MLP neurons of a small language model. Each row is named by its layer, matrix (up: input weights; down: output weights) and neuron, and shows model dimensions 16-207. Each number is 128 + 24 x the weight over its row's rms, rounded and kept within 0 to 255. Numbers have three digits each.
After each neuron's rows, "fires before" lists the tokens most often just after its 100 highest values on Wikipedia text that the model never trained on. A number after a token or word is its count.

L2.up421:143102134133111133123164142123109169145151113113135105135139121119129141146120117145149096123090109067160140156175123158142151136151147132117137146139121126151130179175126104138095094137133134121137133119144124114118165092144099146128162107112121173095141123134156094113123160139116126104106103098115113123107075129127135144147124142115121084128138173142133133131138105115123128121112111128128162112103140129148138137106137117178103132160108149145141117137152118107086135111136100175167097113124099140080059165110112110094112118112126104149109123161149125082145093122127139113
L2.down421:123141124145129139113164147114132124120135113166142101116122122121142123118136092108129159136104127106122125151129129083121148130126129122127122142150132136124118109140127133140133145137117109105128144157122132105143145164079116144149160095132147118147143105135137129103123156131106162129134093131160155140107105168121120145136128129099154139111111140126118161131098121108092114142089139131174122111121117107142145094124113120104118142125108185161109097116131121129107139133138126122150125120128140139100102190134116116125130097164132100138088137121172089101098120203137156131
fires before: " " 36, "==" 9, "-" 5, "In" 4

L2.up202:127117143117132154103141145140150122114167122111150129145172137095107109164123111157121159088125161106162118120115126115103143144117141086089146167082155114118103139118153149098130117136158109122107173117137080121099131112156118137153122097129113166129117156085091138108118157171117113141083142116117140098140134101091145118098144139153118156119119123166156092137109124122075161142152145139098137133119168139118096143164101153137143153087135124156131146125146099135117119123132162146139173129103124161111068129129142162111128124113166111119087136114152124151121163134107180147
L2.down202:108152158106153091111162115087150099127173161158152127162177115096147128109115131165113104095138146124123140146079129120133108131121109176109108138146159167154140136122121138145129128147134100132116162145100143142182151130123095065157130116133119102139125128097080172093111160126098119148137118107148140131110113142096155125125124130126140166118129113117159122124143157124135075087132135123143122121114156113092114119142149132142160121070070107160099123093118122143141101126120131144093134096140115134110127144135139136171108100124124135138136169110165142064114107088129159157
fires before: " |" 77, "," 5

L2.up820:151106107104134133174137133140128128154158152135088110163143115111125124132144125155118119103118126122136131127125164153094161156125146143124152176121162100120116152108166114135141118135102110068130171156119147106092144161123095115112090138122130163091159102115147138105095129101100113135108115098135096150115113114112138151160128140117117089148101171167125154112102127165062129106108148128119142108115137153153138114139157121136117160133123117130140128140101110101086122143134119143129102140052143119080136099088133124136133149127112122100088128109133150156113100114120156095
L2.down820:120111126096174132104129141118115147146165112093117141117146114145085100101122108124133147099113118128130116107164123133144111116131095128140165153129110084144125120157168143121109142148102165111124101168152157149128118141150165135104129093120102107138128134127135067119135160170115094113112108132114082164089153133122116116124149084113171092150135125118156168061112129145135145158134146104123119123110136124145153161110117115116145129152095139163106104136096121160144147128140103101070135144118079125152117111103149111126142123135120107148151141113140108165091116118184130127
fires before: "," 27, "." 16, ".\n\n" 11, " and" 10

L2.up1388:136141150136135090149135144126116165130158153090114133144099099096081153101106160143141128166142109098136092143098158104153117091174120107164106145167085109156107151120133175111145147143136118127140108154143114126124155110116089163124127140101111114150148167155131137112119091158115130095087182177133116129108131116114154119157174114135144145138136137195091151118114120135133177127118110113146125104142131105125171154155135136140138108157126121148124091146133138158113149108111081176120132144134095140121097130102135098162114089145131094123102127100162156132147165116124143141
L2.down1388:136112076087095163095145113134160109113124118165151101110156156155144112140146084119124129085120124169128150126149101142097128169089143134089146123109171128115162132105121087115119124116103163108132139096104125090143131154136145131124137105142143122094111091094132114141131157105158121135175055098133144118127116114118140120083079139131105117123097134074153133129131137146101125150111144153102127142127119163122115096099129118105133123104119170132132160116112121083150114150159128098132104114123151115110145115133106150131135152127132154111154152157096111142118100127137105123
fires before: "19" 32, "20" 27

L2.up780:091085141146147111152144171078097115084152144094124130123094075088109092151122124131158162161168106140091138105106128143143133118138153144182128142137122177119146140137143168144157136130113132132167153140167128146119126130111088110121144123109098103179113065133178140094111165138124145086129102136172114100102137120112094165124143137132139149145120133126148140106095128092115135152107165084144107114129122098094117113145108100122119099182113129127107104125096120155113142155136120135120146136108164140132110130111136141153124115173164155137101136108099165113163127094106159118
L2.down780:142136107121127134111079122127135135169106126162127104158180141166104152113120130121120148109097116131164150147150161107121112171092089165098149146110127079146153114101122086140111113147101138114135123110134078094110106149159152148136129089100160145116161135150079088177117131101129089155149074126094128190117105139128149126110120108086122086119104141080109117121115139168122109126155125156093110120162140152125163097150143136127125140145118145140136115136122140112137108112107133126151078122138125119148156092097121120118140148127124109127167113161174098150092119103167101128
fires before: "20" 19, "19" 18, "." 13, "," 6, " and" 4

L2.up1130:163099170156119146137121143148124166148147129149086150132128107139148098144132133123148167126151125135155143106138129139135147140180112162141126171065102101090085107118108111168103097102129146140133155124173123139124147103133154154099140148125132108125149148117170103139155157148169131115119107111130112165134120179125108145166178137108133148107119124150112123071129116133124134160118149125147094106120142119130133140077162132157111098112064132118097094152142110144139140125118117139097164101128070140112160126116156136116124101123108106143140131147142120095143137116133143145
L2.down1130:113126099119140129105126101096145093083097116113164133133122171109116141122098120140117103143133153097107147168116124111154145105092111100130131072163135115161167148160154149106148160170102112112133118132080137101123102142100095102153122105158133134134141114125127139137123110120094160142140135135097117093141147072130129161067085100160126115165141120102136099171119148130148107082146112127106173151154130139146147109155096110127113139133174152119175126119105127107131081142120147110172116155144153114151113138129121137133144160142148131119136119135094143169109131110120110102
fires before: " |" 33, " (" 8, "." 6, ")\n" 6, " |\n" 4

L2.up103:098094102133136128102118106146145148111154099154141161131130130117136150117142104163124135153120121086123116098137152162193087171076117107091152140089125144119125102127165136110104124112117126071111146121165136159105095129158120145115117127168118113092160114157146105104134120116136108133125100125148146074091086130128115092142124110126112120146119133146131135123111168184095146136116128162164089122129144120155169131175187155162119114114092121149141149114100154073165140160174146137111135120079123127097138117116135154150120109134174120110159078106134135073155128154118095133
L2.down103:151151146102115137140133129096118119137085152144101086146135133149127079150118145108144127113132136170125117134132065104079142099164143147169109120192107126129125146141115150130137127155166128159142145128078128101171183131094116100140161101098141159146127137113107162160120157125115132114140144134087114169163150139118159164111139148143148156105133104120110117137128099067141118124132136113089179115124124131103084103085082072090132132123134113118129107146162080176086102096079144099138124111151122141149114153119145117106134162121114103134114194132121139132092129095119176109
fires before: " |" 32, "–" 15, " " 8, "\n" 6, ")\n" 5

L2.up159:106120153169142145151093088137129130090106116092156103158098145111164138106101089142106126170148122111118105135178175143168150065152114101110143134133105127129086156129115143101146107114157149099138104101124096138129117193162113112124125093119130151148205129110132128103124088115107158114150172111127136125110157166122096110142136092132120125163128111121124143138135106102119105136085111107077148113132144127134174083187119114193125153144168104149121161090094123092112155130126116129125090101139129092122089117159097136114119138111142145114121094118114163132134123144101122110
L2.down159:064132158092155124138130125103144098118098114107148126157124135103145122131146108172196125135126112124123134115111105106160133160121134123159120107091107118111113128143123136134107140156123133113156129107116140180129133125124114076104125158156139106118143137146074121116107147145151168137089103088121091108132136137144180101127132113127102125166146133150103146097132142123135100101151119086127134147123127097138107120074106125085152176167129124169115089114131133130145161145120109150172095202126123122150148138101098165140183129144131133074131134123102134127073127103157142159
fires before: " " 49, " |" 13, "th" 8, ";" 5, "." 4

L2.up204:163114094128141106172112156169125155141155127129084127155127101110097142085131115125107115117099128109165114104146182145090132132095116130094162155088134142104138178136131111130119133126087113101135128123162165121092133163125122146066150100107138122117185096141166146143110157189093115095084120124102137138129121130117131118098162128112135094150128137151121121089098146151079118138104131082118159097114119118145110151127150139139122138153072133145143111116116110113115085115111108135132120123078127129077122145091132134114137133156101116141107097115149168122110097086122150099
L2.down204:117153115108184116124139116131139131134119128118100186131139077127110106122134126097155159139108136108109107117164109129149088117127119161119168161119125139110133107115162110125090148139124155106125094187110163161131108140131155105109143104138116104175115104116150096103108149092129103128158113128150126127093111140139126116132110086113126105118109138144123132081094150154114127159136153133134123136105112107128167142127167089107152156143092131181114142168100079136123126152166095128113127158104101136127133135065150125136140112141185072126155143127120116137116114113148122128
fires before: "," 33, "." 21, ".\n\n" 12, " the" 4, " |" 4

L2.up54:113115099145149196119095052164163141136139135145178116140142168103109091153134148112135112092146156143088127138133094146111143133091096101111127140087170133140110129093128108145116137151163123122130170130114118134122137164133163132116106122146159136121136141154116149138106106092110113153128128133107163123121084168160176099130160161169101153139110137151128168094100070089152136117155110111087151110130165144115127147165130111123116153089139135103107174131130115127146112143136167127111108148117141135079112109110125127081085138114158112101160140099132137130074151115141152141
L2.down54:132138112094176123089152132147150123113153119186154127136123169130121114151159123130144119108109167132083116132137091112108100178102141182120163107154184197074137135069121183135112114119140126126152123116129144110166135159155112140146094117175131092105120098134119161124112125116134087154159129115177123127119085119100154143096130149131081119156109125128118128127118130111165077127144143109144104144149144097111091100123163094148131117109113130118114174105085136136161146157139134117125085087119128140094136117117090117150135129123135134091173151090161107104124136151145159126
fires before: " |" 61, "–" 11, "." 5, " (" 4

L2.up791:125155153117108114163112108158175122126096105117119124170110158118154088138151129155086190121106116123131101139140152122111115125147110114084169133100136133128117152132145174094164165170131075059078173113118106128125140133123133147097121126122126113180095096130102136125133093118142156129136145137107125101114154194125127141088103090118122142131106147130150150069122099119075146116143130115092131126119168109122124152200116141138135145145116131185135137132082125147114130126120124126124156144123097154139117113087122101083077140092150112121107127117102161112098134131143149123
L2.down791:111099130125163098093188129133124097109155129139106111120155094107127146127118159121153096152159143071139144129135115126115109139104145150127108155156134148131143137156149096113113125149183145172121142172135117134138113126144092110118105080143115121139201116130153162146128136122113132152099158107126148047165084103126123132155127111138133134074107133136146100165132172159136099119135187177154115124135105106105106108143137099126144158122135100111097139082140130136118145121133106161113093134121151108147095096128179105145090127126136123117161144142159109119161101086122146109
fires before: " |" 52, ")" 11, "." 5, " (" 5

L2.up523:182105156109106108097150114172149156108133122129112117156139133091142147149126105144147125100147162093138156150092139138109098143149132128140149124107124154100077134142126098144137123160171107146094132097132097130117127132107101135193114147139101163135134141117091136099155125118130096147091099112150174162097121134141133120120124105090081143105123120117126167131067114095102171077126114136137140132150110144154094125154166137156108171140075091114109134159155129172102094092153194124134147138085150140128119114146129103145094127120143113136152132152161123122118124107117145111
L2.down523:080165127137135147144121143084116120157123146142145126122102116157096121125148152110112120149101084164139108101142111136133165127102118127125124140155140134157166143112142102090111129081080159114168123163136143129126107133159165111084148107092167091152121149132156125175101135090141153126170163150089081105163116109125118139124113160158169098140128138152145111109182136146140109172131128131118131123098116110088144153099078127083161116125185142137148145091114119086140143162102092162139117150198099141121160143137119146134155119150136135111114118121093135138125131138165128140
fires before: " " 26, " |" 21, " in" 4, " Women" 4

L2.up1080:157110155153090145155151086113132117143102114149144089175141091134157125133154105150145121160129105128145130112112178133158130112115118137127129150163079145113131177148115150156124140132096171124160150112155131151143112198131104115112165166076144117163145123140172129119103097113174115124142177139099145142143115176109130119131136127132129125127117110132149135131167134186164165137104107075105149074113154151157153138158182120185118145121125149157152121106127141135132121107104121112128127095134136115110141148090119162134134135139172104130095104126159151090094095120157122116
L2.down1080:157133133123158114103139137107128101129162126175100142137148130132123159128111142117112140099138113127131160146101082145149144132149127150129110134134154122130122129153114158148087156138122146106160183132126139079132105153127122130191125131152132145091101127109157126160117140127138167144139143152083124087123106105077117149117139176159122166093165127100119114118110105159112139105157143137116135141111124157070105104119126117099112138055134119094160124124160120092115118172121202102127137169118103159090107150123136097118110088146168162066130125138183125146131136131143131178
fires before: " |" 50, " (" 9, " |\n" 9, "–" 8, "." 6

L2.up207:111143129119134128112109079124125148099148136089159078142136140114109108103152086126105144170101123111118109168094146143143136096150141139068142125118149134159116111131122169087114131153122143104138135096124047156137139143123154175149131137088140120155165129091105124116137090128093147120143135145118147128083169135147114160098124093138132123161160131141129115126099102116110101154108141086072134115116144111116161096163130139146137133147136134195131167114071148097109116115110107121114136147132135107119074106115116136142142135105181145085147056117119174168105123134125134122
L2.down207:067114115094129125169105150138139112135100129122106118117129115131148120114153145121158119159155144163087115085113090102105120112133160146131141086083094113104115141140136117131122141152162126155112143156125161116109125114134129096093144132136135091108125159160131171151075126125155131137088123135159092120179151177127149105113180095127115103138127136111098173144098149088109120136148120122147135135149117105147117140098133109137171146146125148145089133115105106169135156115132139121144088178117121091147136105112133107109109113118123106126106151145109127143099129111135155099
fires before: " |" 30, "." 14, " |\n" 10, "–" 5, ";" 4, "th" 4

L2.up696:100141140108145121131158112128150135080131096159111127152124150076161160147093076151146101124117119090160130131183096126138147155102111175130169111139108106115108163138119089135107108115139174118134123111153112118136148131121118175146111114129144133108120126178175138158144121116150149139133098154113130162095116156096096120105136142106141125148113140134159165112067154124148096173130138129141163121124146183131159106173166072140121112115116147155126122101149122098145121093144069156169098079113100116103099163087144125083107160154149124143091081091129118140121116136112120107
L2.down696:136131139178125127141130092116106127119080141189062114147091127106137146132109143079133142139146113137120146149087135099144122139109131116152112103167126128128110138097133088128131161125136120143141128152081149102148147139091145111122147072186113115098108139163125125164117114116111141124148132136148155143119120160116142120080097133122175150141143106120091149136062127107144151101106114103149139171136106116126139152104130141114120162115148223138135137131136063125147093108138133110125140109103158117076126154157132113093130097154150108133106154107141139095116134243117155099
fires before: "|" 36, "==" 12, "===" 7, "-" 4